Part of a small language model's weights.
Size: MLP 1280 SwiGLU, 59.3M parameters.
Architecture: RMSNorm before each block, no biases in attention or MLP, untied embeddings, normalized queries and keys, attention and MLP in parallel.
Training: a variant of Muon for these matrices, 737M tokens, 11239 steps.
MLP neurons of a small language model. Each row is named by its layer, matrix (gate and up: input weights; down: output weights) and neuron, and shows model dimensions 224-479. Each number is 500 + 25 x the weight over its row's rms, rounded and kept within 0 to 999. Numbers have three digits each. A neuron's up and down rows have the sign that makes its largest values positive.
Before each neuron's rows, "fires on" lists the tokens most often at its 100 highest values on Wikipedia text that the model never trained on.

fires on: " ", "0", "19", "–"
L10.gate1209:539487535519508476507524494499510538519478498524490450561503476462502498531465525521499464479493486483527495533467509500486485487529506510499487487456518541503448513537549514551502510548469496549586474494511500516503497527496534452487523550537534474529493508536443534478474512494514485490525508513508514509479497538514536486495506530500519529527505491468505543505491492490491516496524489500522509502473533529512454479492519530518443545509496546493507489495534420525526462544466514491536510481528521545498464512447537482491515524518515493472471490513473522484503548525512476482494508512548495507520499457542527514512507535514485462533459474532531491520511502483552492498491514508500498452527487484494540550452505525475465487474484535516505518467477523501504481497492503
L10.up1209:489452493484498556471492533484511478532510495468432500528501507487518484489465519478496521543477498490489514467452514487531507504517493552486494461507570538510481511498522481525491509477514517489520513494518541520493441540497488490492505504475502535519477510489506538530508523509496507502531532483499522517533528529513527518534486490484465527493474489491473489491493548480514506526461530509519504491491479493523497527465527506533485525480485527467509484490493519474501500492466506522479477456560486529504457541496517457497511524444513534521483506495487499495520521489511491495462471460521537496516518464501524527485519503490529517472512498481433432454506506455497508519536492529520512534454544483514522510502546479472486517419514451474493464470482488487453527521519526
L10.down1209:523532502472501474504489510521504498536498491503513504519489478477501459503505492462476525506497470523519496511511493497497480536513476492524466477479508541514405470459519509472497490546491491439533519540548509515449533491456478517485494505494474524496481513510459481463514556501484561509516498519469467505511472493500503514466515520508537482477494517463536481464546483525495524483502509475538518542511489471531500492523507506522525541501492464508535500507498529532494478488503480533463506521557471519480504523471485513495502534541475540536464515478506484529546556489513495481531555476531460524471484480492500498494502494537472503521530457473498478490536513481537559485494525444520512478491486472492482485513489503481528524505451517442530487467480511495468478511498513

fires on: " ", " such", ":"
L7.gate1052:488493475472442466495497505482497506484490515466509494488461490428494514502473494517493498478538506484552510463475476530490504466477482531510494482495502519507438487485482492552492485539485489489512508485468472518514516497508493497497512534512518476481517472515532496501465507494512487466537536508480512495498535490509531485497505515504543551528515516538489530569483477496530462503500485510530498527533493487480543449522467494479484516507545535491471476488495497501467507534491530512459507489529490498500517513514492519509521552503525472459492503537533504458517511513495491513489487502538492504477501526555511486482451507478500494530486527528430440517517477482473529483490519543518499499515487460505463511485513425485505497551529491517468469471459507545463488517502493
L7.up1052:501524477465450494504474511499523526501489489477491513509482447498445537473462534493516516542526471452516504498496472512482488519473500600484541477466482532519457511565489468536494503531523479469468531479520451488472498501518511510479506502504554467485540501490507482518471489448517565496550520484523513488511518533501509502510500536459442498484483486514449506508514533499538508510511491508489482470504506509512510535517482494491464480502517559502492520455516485501493493527518524459512495510548502501479465507476484473479513512524500429484490485542557533470539514493567517518490544459536552500521504477474516468489475470508520477525525494534501490483510492472528477470499506506495549514508543507498499504541521503518508514499536517500520470486470477553499499444490474
L7.down1052:529510501499463546500531537539513533529507519504521490514478528499484499513501515481494483502480508516482526501477475475509517531512566515461493479486540505556526493479509500487463501500490467528501485485575541549484491523503506476538528494495491475481462512486554545505514478508503468517491497497452492460498487503494498510506502533499471525535522503512532531505449489494480535527549511494510471445516495479498516461525472512481520490523453482503497497522496513524494486477480507460517466486485435525419482486476541477506452512517435491564486513498509495508499529489521451500492522495521485475491468491505490504521466485485469491476537474534511457485480498483476478508502548476490479501521506530516518500499514492478497511508499488486500511478497506483477507474552509

fires on: " "
L8.gate430:464520535468523484517459519492513503483521499511488501531489530483531436515537519482546487477540485488533556516499530489517478495446501464500516519528484495466476508505487482510464478488502530464498480502499508480497491494484487485490457473507502532487489535483481493508528511536483492460523512482474478521521518481511519507469525528531473493481499501494499539540523430524505490490441462509458537517498482510528483462531492502495520535547495476542462470454501464511483482503518513512478468526521511496518515529499507541530538538494535495509516535441490510519496492494515501492479523511479482497509526492500533456516551490476497477510522514488480500540474531519493451525481508527499492490533499504482534537480478521525518477507466494505496505508527461539484492508509513
L8.up430:424514491509487503453464516483470525560531498497542510494546499489508501483474488473507518518474471475523485514489515544530489464492492485509502483475489509511526492511504489505528528485441502475500512492535531488474515524489484436479534490518509520521489509523493493511482510469491488513476484551503425508514472486500536486497532510495514497424450502489475519545491493494473500477532483516491481500492512494521511489522540493519525516430507507476511526473460487483506493559471525495504494488515499478522521470487509515489500469506469470495500510497503473516532443483537559515482517517508479480547528526497500514509470530483508497514476508482493453546493478476459449503472514503504503480479495509531555507516513539508488527498484474496522535504465479507503511475495488
L8.down430:490524496486528457477511462519493492473518527486506481445488486482507448491542505498506448491478503515529492515483490492482480454514443528491523520491484455524469520458497500481484511466524502496537515452507511500491460463506544516534490480484493525474507449485489501513525453474474502536517447511515529527526493510546484476479497493523473525517455500469515499476490500511515476546467486509496473503519496532535556460512555469522454496491478451522466516533463484457478467457496472525461534470519542505501551540454519547507523484516529548533493488480478509493531461488514492470474503481526500477465528476509516486482478529462528513474504522526490500478497449542484465509522484521523502511496521483555522488501501504515507485477502507469498473547441478517451541478515479

fires on: " to", " as", " of", " a", " including", " for"
L9.gate392:545522502490435482510504541495485503535501468486507509479498499469520540505514543471496544479529472496504525498499494513499505517515518552510508515521534510469508491463517497496513540502546514538526515460482496504465505515436505468502463557481490520479520474507510477566539511460522470444518492512479491498490489511496515474556512486501510493481494503527462498500522478455533456504490462515538510504457482489520534457474500483480567497489528520470456494485492475460497517515482490486473508480505513476577535537526523493495497498566509516531540474478493493502509471497477474496481529481509492491487513527493504485531489488456502531455487521496457508494526512508481502490517497532524536485491514512530531491503519569530524460499493478496510475508512520495530502483465494
L9.up392:501513499462497514474530463479490492532509560510455485468501538535516503507491514537505498514522481537490509513475519508503493504501470488494490531499522469484531470493486493539473492535501551496476480503495501502527533513442505485445499540485462504504520502471481496498493498530515454535495481478482527482487506523492504498470501515510511472510504480496479485480531503509512474479514500523464550515476522499539536510481488469489517485484492504525493482471523523498436519504486525509502458497496459522512478497520492542516529511546506495456510527486497530555585528445526526538512487517488491511480502475542454474475493498461533486480507499529536513503484520469478538518525512583499516517462482462497482476493521504450518499563451460466519519516528484516477485511487548
L9.down392:483480493477453457490521518505543505520490510498543476554526480499500476535493509511498488505516491489547431530475489500532510506493480522489522485474481542490476529479501544501447434514514480462521497499472452493488468510555489498475533486518533511552504520486533509456529491538517515530496531506492508520493525549425479554512471495480459489529505528463523463425485482578498523531485518504512507504520490492492516489517550519545467500547477478527502532516498485492460544491489508494506456506499527489513521455460552504505515445480464474510487519501513491498478454530495499513537500520471472496508466493501538528494460481506503464557477512498479519523512541449513488494444483457485501502520532515490556507451488489498467547483532461481512492490516500468488563542504496

fires on: " was", " were", " |", "'s", "1"
L10.gate940:438505542473525469510518449528540525477472460488494474472532520481483510493432523525494540482507525457460472479457487499529508495508485515460523503472488479472514472525539535502497524507489502511529507511502451509523518508482524469476529564492526525485551502487484501520507462507524513508534515496482486499509522534456503470486513533479517517514510522497548496484493480443517514494514535487511473492467524504505455497504530473536470461532512497448525497509538526525466508517511470491491510487460509475471470507529481505478511517444484524475487536542503531538510530529536526491551476521474467458490511487538500480477538478514526496492521481472480487502464493514475477538428529550497453496522489485482525523517493498504575480490481524451488474503515557521469523503512501
L10.up940:541526488486527512488535455510470496469465492504489487512479541456538496518515490497496504473515500512458478531468506445518504527492507500506502522557505491520509501441520521514493487528501527478514472494522471469527500491515481490487503505440535505480554505514486498519483565470491468550519454534506481471489536515505501472489505504502469503487506547503444520488473470520491492529502469516559487507504457487476509500503456474519504453475522502475464489513476481518492499525460491502497530507510528514458509515481486486478506520488503524452453500513500524499497525496495507539571484513486498454502490525515486518439513523467481492522470564452520475485552505505507522492483522441486444514514516512476486506506518540469506509511491465507515482464511506505500490511497518
L10.down940:447494485495501472486475536515492480473554495453471547507459500509521487528469507489496500518509489474479511440486470482508500475522523499499468475491483490537543503467533469531528494512492501485520476442511481508503521421502522513447495474534514502480491508543513516513501494511516497501481501485465486491468462479481489497481518516501504475469471475483485528467540495467518477470548518500516495493536546501490518507527493511514491478493515557474488492495501546460498522554491454529476541494443498501481468448547486446527529460499503499499528497534525502522498501513492524503512515511500536478505475514499532496501512495489475503479554486499506492509492465536506550500468495510492497529436504506495546510487527529481524554458521532510467493505481506509495468481494492

fires on: " "
L7.gate679:536505499524494509486505493527512495499526470527515551500527511518483495483494488506512492503522480532459535504488486499486460457519481538478470485511510531501497494504512498523442495503519496512497515497432511509522533499532503485497483508503554551477459506492503488455481469485532513479507498494484490461494503525470505482515495441532462536551526459485499536513483489518481482475517555511528490494477513480521497459489506475523505531488505478513491537476487457495498530522539501466523502512473503520515498486516518444491486484507544499491534474498522499518522546515480486480503494538511505510510491506541489512470470495466564511541475441545538455505504475445489523553491487537524497503473459505480483505479511504500509511523529480514511531542510517543521478496477505
L7.up679:479494534489539549534530526478515496458489509496494489510464488532515455537532531500508539525514438481511452495576487508525476504492524498540555496492523493513449488548489518532516482514522474538495493514513499479478507525490528508530512458522510490546474497505537498509492441510495526496509496435509506539487489497498493526523521490489494506464515519460474547527458526470536522507516493470502467484517472487538543497525517488505500438517535550536514489475507514493521505501492490454522469466533490525519470502471509479505487500490529461500497538517461505492433501492483463495489475528529522495522491454461491503481518516474522439540478503514496518499477459486508527476541495471518507539535545535472479474507508482503541517488514499451474473489518506472504497524485479
L7.down679:476518511476559505510514502458486523502518545513513499518474515537483502477539449473484476506466498481511481529461516529502496480477508492483455492505494491524476521473468522437472490477507506503508483526478541469498474485455572476504489499488502473563484498453491516475512507522531531471502483496489533492488460505477496531505512527452495541507500542539526496497488520533513525498476462511468487525485500533535507498505495491521506495508456530526525465507510516500488520454495444494507520489535534466466508523498560528499551484461502516481515485530536476521522487510511511471461600492508497533442487511479472510515480485518505476502513466551491445483522497491520488481513476468440527494487528523480502448507498469544506492479492513473516483492517498463487496509482462

fires on: " ", " —", "0"
L7.gate711:479526480524509470521453521517550490493532513502438480482503485520441474508492514507479424490521547465501473519463496574539463455479483507474507485524450483475514524490519511462495476475516490473465554455463569482468482493524509508512513483498538478465512527539540477521495494553503454470513503486493516489535537526519528483458511496514471501524490514509507514528463497478478491524494469550484515497525547447508501487528522490507527529543467539505523461485501488518489463494515477459486525524511473465497522534494501466521460530457510487495491505497517504499493527483526484506542498501523488513527520498472483504536506540500464508490565543474519529507537502562489470520480500496514520490502496513485505535496501513530494518519500515500485493548506533483493466474528521
L7.up711:500549542497462500504491495522504522555494506506518514518513522503500527489445502517500510557484495531478464502485484518492475481504510481542485491496468497485497485536470498479449478524460482501511473553510500486505463501465502531495538501488509526542499494515474538519511468502522511519523540505506484513518500483518512414525524507508493545448545523424506478487521471469436489509470463533521503491515527465493488462542448515540490498492527508562480492463504496501479515475421512495512492484487501516517460496530486520500505488511475454532481499514528505534481503515458484526518486494466500518508457501521481484442455549490514490466498508479552530521519528499497475471467480502481509492540487558501498549524543480495472469505531478449490503466488554527484478488469500
L7.down711:498505525505506511470455556475520475458499511475511508477503505526537509444494525500500472525539530512521482495494478514455510510506524457471517531441495485484487504504471450525502489507522518488487538497466498503465471463495546481463467504497537470473544481505507464478505492486509487487481522502499490502502496531495458506450524466513520486481490502489467558528497466522513489491505491495462476482511497460469465515534534485490536510512469519481454497471478456506520546507439469476488497462508495477487522532514535510485480478521455480496504505493484491504489523503541492545543531474486481516476474467498526524521477490512530589536542519548526503495524484474519467488430500511468533526503454521484490469491461513487474524485509495506499507508488495474536560486511493

fires on: " ", " |"
L7.gate185:514497507495497488484516447501500507508489484540515530476501494541498520518462494520452504489471454537493557501502506494500497505485498488493520490525534522510464513478475506499472487490525500485520474531479548498498482461486503511564453522516511525532522482496455493496542510493518501487502499541526514512542514510500533485526520519529523517538465467522491495488522529500507523490497483523492502507557489528490490523528484525527488499502509497545478501501441459482512507545511470469528523471516496504518480528487470491543521529515524465514469491521557542499533500481488547494517484490496485488466505512491510536528502519513523469486467486534523509510498471509492508490518523547491513515509489490514492501518523557519484481507533515507503495503503528532500527485476500
L7.up185:487505488498478531475508532503483463491506509467506473511506516514505509467497471484516492489488524544475478509503474490502501504450480488422500514555513507536521496531514544533577463475497530491514496532502525538525530472489511484473522520501511490528531464520455500498417506507488514519515510540450516490514504470498490461542519513505525466475472521545466500496510503477496505484522519494539492506527492472524516501500459491489505490480537490532515516521493481516550441511427505437463492481493496491510523444530494505478537495470470507500561489520509536492499450490515525495489473500472542482525505489495530530515527528511528494493478498541510539517472522501485481495505524502491518486534531486518484517445513525557469513511511500474473545483444558491464542479490537
L7.down185:501500538496468473516509537516501565492490487517516559457500513552441545496480475509475520510489491459490511517482562484509517524536483530452500530471542524460532494526498513519471490564523502507513487476516555470470479505526422491477520491518493506494516488529536507538508542499461489476506556520478480496504461516543461468526474531488500508515488489486519493495495515506508515485481521478498433551507511542518487516511509466478509474523485471497489433468515503474501495535479481478539537489505477493484516506483471501499507510522497510463473563506492510479518529510482456533451471512501527501497510524480491476490496487475526472464512543522484527514500494520481542470493486476514431504494476496529513494508456547522497492502491507536521505515497473494495430481523480

fires on: " on", ").", " study", " about", ":"
L7.gate1187:508485504510496510474529511508474542461497472503492502536480526479535529527483491496505496526522499523446523493483504498514523520505540480500498513499517471573445503509527490506500504548502539505498479511486508525512462517546510469516500474481508473497530488513498510528496504504491461481543533536523480454524524518539524465507551471483470483436531486516510528495520476522499528520474512522488492508562497487501513498527526498440552529511547516549491498510513511530452455453487482495468544529488494543536522458508465486478484507482495467480487495510523471497512557507503553483491520503517486525504447505488459524485474473492538490483483479490496454493521510507540503511490520528483498467503562477525526504499545476500511542540471514558505471475502496551527495520499512
L7.up1187:491531446528559505472536506518515550504518477497456493507508469500514491494500545503514495492492477554510517482492458475491481505521483501489521512523480481517491506502532573485471494528469512523486474485500495521448465535504521481528487482514504481527487481482549514508522503539422513529526473499504493507486522532503513519472523464496451447518522451519479494510518502488503517540505545494513486528572485500548519512499485472458507519518472489554471488522512482538488498520497532512488504535528506527534477532457516465499513504540499478520510477497469508472501489523543505453479524469505543411515510510511516522496472497542507501535489434497479503476505486475487521495504493525498514506522508502497518519503541520516503479523530539541499475492526455492491492495462498
L7.down1187:527535514515519509525486536469532464504560494540488459489478490471483474516508473537492525495477526506509480555510473547485497475498519511501491470491531519420455470479496491526444489478488448475520494456493473499513515526488496510518437504470498501498481502520531512497538495494527475479499545494511491494505581492418491495501450523478518509513487485481517498483517525476483509470503448509494534502497517521475521496504462503513479530444528521451508523531476484501477473465516494503546515528489546524494502495453503493477505522467496540449491497492488471477479464477486505519535454518494507510502480470481490484507477556435472497502519521569473501520450475502489519518512488423448473562510523503481483506510511514516480467508467482501514503483504470549487479518532515

fires on: " his", " its", " their", " her"
L9.gate651:470465462511478538523530496510489512475506455491506479561440478531491510536532482468515531503476472471490521499503540558515487488501471519478480489520468516491444500499499523503476491477469468519565513552500455488508450503523520508472508504530482508512553499519466498542518510513478500484476515506484497490528516481510516529502517502453522461525542529481485445442529527506460492440507499481531488499518483489524458541515492481523524481513485529534442510484492495506508531509554481504516462511497480473528465452463504491562504467507536527516483471516513458473520531478469496471477474480536536477470494489519478517530538509494557525551523496509511529470521532514520473511481507504499507517555525490536503470461517502512529510500531547462477489480512474513450500479473514
L9.up651:478540501469495515526524500482494486449498531489469508498491493506521532484536501529529485488475474545502458488474483484520483471507492466462505541490519467546498499505519483505489474466502506485518487479484526527500514490547511497524520476480510511520467498528507513458539470520469533482487560466499503473510463509499515487512487482472507496511484513518508524471477495496459493544550473479474501514511492496542480512448485474467494546495458464479470429513524479513487516503485525478505525506523478488476498523507535483490463502486524510500502460521480486517499482483501473481479557463537490467552500483593480501474499485513465485528503497454486492481511461453526501498494456444485466490479537518490549503502510504458481518516483517489499477465532496525467483521487542
L9.down651:468479496466498508534527472477501538476528492466493478473497540537501500495536489456522442478523494512547513512502494532516515514445443514494532527478489522539466510484466508498544500498539483484519476485493525479462530539531512522496520502479542513519516451528463511517488522487496512511521512498483516474489485525536491539486517492495496465488496524492486497488540492533536490535523519439531510584543502470487498510556487477504494480466478489473494507519512498496494503466527538486495522502454485442480490523520490545472453517530510503522494495478494461479565496497513527479473508502473498478493496510487515446500534478497483513485473506508429498534479522487490443505534501495515469502508522494499509499451497498569508496471488516477516448499524492492487494462518496

fires on: " his", " her", "'s", " its", " their", " |"
L10.gate778:463510513476501529477527491517538515518477497557488516523525479483479504507521457479487483523478474508488481496491495454541445493474506510478460540514464505522478513497529471487468454488488523498498522546492492493523507481543507508513473514522533493492525474499533517467504476496521458506497556477488454515490503496524507496516503474473501485521547557460521509494478463517504489523518474496552475499503517518503468498488513505509489497540531574531548498517536511498446492504538550493481524478528524477484509461475460541493474528472521524516493473506486528490506472448496517513499461489512448489505506460529514498515472504514488506518499515487527506468500525544533512458501492500495447492502515453485519499447540501480498487528513467419499521488489512512493508457513473
L10.up778:473545494511554468552471477535534515483532539506497510490479524484507496481520503474483494435524463495503487503534480502510519499474493517481484529520549490471522509462498500503515534494528532475529479500523505460496477517549455516530539496516478483529532509466499498479502542477490517484537512507506461468534479487493497503476496487545519520513506525502506499502538516490517491532535475531508515499529514499483512476487458482494489510515487546489469485540495514504522527500456492495514490493514507500477480502501523511487498507438500504415510494495494499485469499495518541527500523426521509505551526498532495519456502536528483500490497527481470527495528494519501464497501521499489481465513507463528497489507499528480534526486512498481526497500554481505468498480499523
L10.down778:466482475500516524505529432516505543536519501455478496509502495491554527475533446477525484523518513511479496490522512572523516491507510491521512465526496501502487495471504501486506472522484501471532490478505485445488475506517500551475531485478538531466498461473534490479469493516508497551519471482514473483471500561517505500450522490488522491496511513494507469518515521465438512528461478511564519533464482454502509484495508511495496520527473500549500524459533507480508515453536531491509509482513546495460496529482480474544510513443485486515469535515524456531464458509525498511482476516467516493479496479489505450515500482540537441471552565496468484505501548510536465507520497454482513530499499504460487505542484471543467521535464508497495495503501475488500500488524489

fires on: " at", " for", " a", " in", "ic", " worked"
L8.gate1191:469486543482522527506520519505528518532465518522503487492504494502570476463522512473501503544506491503546520487511456502523462506487463518497517493484473507478461502419476518524510522465487531543526485517519504498523479521495492529502487490513512518517512522518517571488519558485519496510473470528523471518492503528463491578476502512437539492526475518522480492494513487540500490518534502537515501472465503506529494545471529497507531533507490531484488510472522475477521473517510506505508509481486483459529496538519501446523502511497504520554509480498510476535496548534518482508491531485502529516495461540521491488490534446521504508533537537499519470469550506487488485504514534531496464505475498526524553545550475516495525496549505501517542469451512494438536487502520524
L8.up1191:498548480467501530482507514501463509456509527535479496494546496528506504432504511483467545522457497510532479493496541480503479497515479484522571523523485546511496495518527498511514546483474505515491496530503484486488520482431460482496477503493442501465451518502497553503503499531487534487491570490476513491508533503481560537500539509549536504507453533517505516472535555480504487505511531513456514499496483486480506507516458523521587490512484537513504531522510500456476504527458538517525525533511526509511512527486480520478481489516499462461520482487472455542517472480465523509468530460491511447467477501499537512486499482496484508481477462515510544549474525520474504463499495509491490459518485519536512542495505519469499503529497501468518518516492460503477520496512530
L8.down1191:454532483489484497494510447512519510481490496462529471524554517494525480508489551496469512518472481501511529533527522496472515494483526540504478489504483516511492512505532513493514547446496457501483467513490481482483463508560509469489495525492487448498488510495508487496518487460472510473495518465414520487503472500460483518528505497493513469526490499489511459443520486511474483469506507491492525500520492516453465498528525454517515498510508530464441493510525509532489451490478446523518478485467513514500502495487579515479488506519494523471519497489501483469504497511488512519494418528505494544487489495498523528516490491481476478513498478489480526471498494513471504492481518471523550498481510465501486513492490458491498501507542532477482487538507500506517530502488502

fires on: " ", "arl"
L8.gate1154:502479524503516499484516515533508493486482472502469483497475513501497469499517505489496494501516471496464522539463448478482491487479520569493465483532516508500509463473507488515496505544486520512551474517461556526417485520478498502520497502497510514523485510483535503511523519496499491455488542482479513463518520518489487528509485465484525505521481471521497481524518540526501511462471503508493497500535507499511483508538517515464475503485521494533455484491472498525478518491519510507507489520498516530486532512521460514521468523489466467541515522487503549501489517485481472507506479523542483514501497510530509520484491499476466495479532503481524532500521565428470493475495491479490506479492497484518540507491509507506494485477499493513495513539522509511518508520550509
L8.up1154:524515482507526482485494465518546516473484516512474500488507508517511546474470463507501504543520515486531496490532499504526507488507487518514458494510480528530500468527482533502520462496491499462486487521498522521531515493490526498486501496544504460532482508504499508470494491546480545459490498515508462480502516448522484529482494482528540490500474542488523450446480517494519508469549494456522516525500512481510530526477505501514476518518510499502546560428502471489468485512451470528516495495476458507501508515540468506472547505477472495459552506459474509506517495489495537552482499514478541464490512469479527501471500521511470497505469509504471526471499456464488479497497457495508484477519475527487538481506528457554516472418498546505464554475480476487515502511508512
L8.down1154:515529482520456514513529502463533481506509526501472556492470508473544504506489491497518503524511515507496534542483480483526502476503512508510505539500499514522518515529524533490520479459473516576531549533456495514509493481521492570544520537521528511508543457500499455455496505508469502461504482522511490480535500518457495472483513498475527489555503557524496477481532516528500523533504546537517470494492540523491457492490450493517528534491552518470537464494506472527481477500527486522524512514526544496508525462534456522521481499456517539507504475488519525512503476468514446527490513510471508518522510463481484461489482528560520449514519495507528523495504524475516490478463514479508534491484470443536494474499476482492512466509522492529502451478513544478518526496505513

fires on: " on", " On", " "
L7.gate1123:495494509496554517472494566513505474484506511471460515454475471502518464462502508474498508507517525492500501504534517503525491502550510489453469524492515535494513495503493519535477488465486487425515504482511529521464509490563533491466504508499509538526488484479533533511514514525459509520514501508504447424512462483513510511516509482470502518508507531539534478503489559461481496489536493469504479510513523489530452469488530514467493535512511518516448512470497509529517470527479512463503528524492502495519518506457484506490481519487500502566486457518546516504477519491529501444466479510497449490457482462473471504519499512484483525516498456464535501494469502514516490488517450511491514496506517501563511497550544483565501520503497507487526476519536455475502486505519497
L7.up1123:493519487491526485484494491488568517490492484501468471478511497527493503499547514477488543513449441507486490534473494487511545468459487495508465483510470511517484502536484546542509519502496505478451484488463528451473511483534479518528536467508479531536536486510481518492500486473494536512514507500527478525494526487474541536511536510491485514463505501481502503511515552471462494508536475479494482482492488470508494472466451511493499441519510550556483487509476503471491429489487490528473481536481534482535524489468525494479490521530495489487522527486489497498483499544528506532442480547441537492468520527520521513493530492498502507499483462516481506515505518501519524508507548498486476493496485538491473553519490470569510476450512501529465515473493486456477513525500443
L7.down1123:520513481497486500502476508486497507437486517478507522496529487491540472519506524538485513479520546506486515469519479516488518501493501532541456478512481491468529476507463547519449493538457506535516498479482507494484522492487477512509533493556546517530472502486516530505487529497461501507504468534488482490502478515460519501512553514481484530520493505487475519527548521466465489503532486529490477486507479466475424513497469475504483500459460526538502497500492527518489517500484518521484515533488489507505477509513534498473496528515477470458507456507491506539517495537481457507530515480479515430499488486505520469513501495533505475502482466515507485492498465492513514491514512480502535558511498492529474533505502518492518511483507500526514497494462531481508500492511508

fires on: " ", " Stadium", " United", " Centre", " |"
L8.gate64:471490516509572457531480485505513517529473440544487520439497492462520474508533564519514523533482472501458527508509447477486502498478497537483516482485494467490466456508525502449509523518495518500524490506488516511472506464469464483498476499509521522479491492508499513495491489497472457439500528499480441498532504493476500488544534515491471480484534482519508516480498497521501472478512495496510531493530502516489505489510469468478516547485482481506470474480494527440453486504498496495534525478513484525560506526495512505506532486545479487541504510473520460484505489516513525496499484512528510500561471558489469540506514535470519510545552499503481486488477478508502481506509508532508485498467503507518520518497496482475506545461454479518455500489552497508469522545480518
L8.up64:474522505480495461476512528474490543540511492509521495466493486491492507515501476492535487503508526481479523501490488482524541512486487496482510498480520482509497497531473517501511527523483469490493485502532487510509472510493542502499484467451544535502491505476542498499485501491567526451486503480500435502507503473491456479493548491514518523483504482511530510508506496569538473460510498500499490532526496483472495516520490494493513486493508480522493483516507508575487436521482502507548487526530518524491484546507546516542508466495491445522498508515525471491525490472510517490490469478505494489485493585509502450523533489459508493536531478537505481484489468507495473472462523481482537525506522520538486512489514502522502483488481492515511492498497473483499531477499535
L8.down64:497508515496505421492465522508506529499462521503486463483449532529508486501498448502480457505510484564498502489507516479469489520497540524459517502504485465486497487511463514516484530500515489485485471466431492507483469490486525501476472506467476516534478470485449500502536496493488552479485493492498487459537504525510504530511521510532522520462545489501530495487522450490477440535484478507454515522501528482513515450512546485511401550483501461490543534476516491532480476473507512451477469465523463515519511510505488472510510526519511479541549463472496538492499502496507474490517423482450522548467498518478512496515496553485498467479551500477532532468517476519464530482489487479504539486491520481561488518488463485505506477509501485508487448525460496534545473492462516

fires on: " "
L10.gate935:487513491548472525480506557507510531464477472492466548541510515509516491544498504522488488517536462483455551525448445474510503471508513510498504551481484543472516474509476489530487479516511535532498482523503462489519476535511494507504489560487460484511506499517495531484473506505473500510512533495509429512520539503534516513511477494508494525505500489473515510478481538464509477507506493512516486514519510540470518494490440485468494540512532538496473533550490501529454494530479514441516545461489501528519507476514502513458491501525482494521514515502470485494489536442514506498533514507508481472528484488479509489476486449520494494505493493561480491542462533470535501506476510500502517494505531480499514530465485558519499486513474503508526511533499523498443521527481484
L10.up935:500487494550514472528520499536503500501474535545480491522472502478526491521486456495519509509462524458469506498503471502493461499527454503492520476519479505466481496484464502500469479494520472538474456510517449470511483522484495470490503525469499500551481510497529474490466461559461489499509478532510457512519539491496518512475498494530438499497445475497504477529519505508506489495529492546535515491503529517489498525485492524493495495537454495461517511479489522496539496513508532519501501498509464460524520511476501526496550564523513530480493486528491539488507542493527497504505509525492525513549511483531535484496498522503499497482485494509526464479488533468492493480497490478474484496529508501464501482526485466549493514489472478501502541520464538502454522512455525
L10.down935:500481511533464495506490513478496510494463496499506500475488521466462500519470476498438482517430494497476500487502513523475495479517465523486460495520511561483466495550512463462477455495489537541527546497492492521452544531476503513496477468496517503482454487515470516491456477520488525533499505533500489482495573523480502494488513517534474518489489460487519529529531541466475526477520528522508485512540525502484489489516493471547439507511494488526476493550467513510505507484492482480482490503511547520521488477500489493504512493491481507494448491472461468458485549488512463542465537510529477464507511518524521472513507435473512460534495498512488512497509512524508525523553500483506519466466495496480483536531489477526500501544474499495522472566501478481461466503514546

fires on: " ", " (", " with", " +"
L7.gate1150:478486489485505457508447487480486494495480440484510473540487483540542521471527503507496510518528493490508511542506471514523495500503537520492489491489535516507573506499497467569510478505485507498484506486538519507483475513477548509463554490461464537485510481486519481553489488440492505475491474464483518505518485536505455485521503508501499517537500483500535523520487481440481489534463505547486518491454516531549510513492539496489471555484492529522474437514483486479483524506537525506498512531531497544562515493486491468497467523476514503501553491480457530537518528494507525492532452550513486519550474499482507489468498517510503520527517475538519487499445470486501492491526500485517466481519539489520506518491537501531516499476503527502492525517535510457490463509536493
L7.up1150:527531512449492553507498475518523516467562560451478509508473509441490533483484551490514486494471468490491494487498529433505498470524499497481477498456470499519476512472459500501519496497526481527541494509489499495472519518495489535518524486513526478559500487473458488449492489523497508476524494537529470505492498491474480508549511484484489515505481506468490494491508529509497498500503484536491436535445500525487478524507525489512526548525455516480478509497529488488509504525473540539464486494492460491440490502514465485486486515514459477451540460524534501516494486515470506493508507487516483539550531474516509535517511566501536487541468485518496560489507498516499504508509514478498469495529520455465516429502497508495535511530495477534488530542490507536482459463507509
L7.down1150:480486476545515448507552558537524476511467493473463496534514512478520485489491491506529475493441516500509540500472476496486529477523522520515485446446490495484521505507498514526518483511462501518495536492556507512542479494461468510492495532499522468499479476502464485533512493490506480490510504561467466481503498547500528460508544496550554454503518518503478486506478522527490509536510535514504493484524479528498492505481477510481502471520532496530486552491462495468539515490496489448531486540509480474483494487481499505496540509456526548516470526486473508446496499463510519484485499509479561506496511486476467457510515493535526538448494506521476537506468480486548533509503488516476466494516476512541490500499538449455524498500519516503536465492500490477520486552469558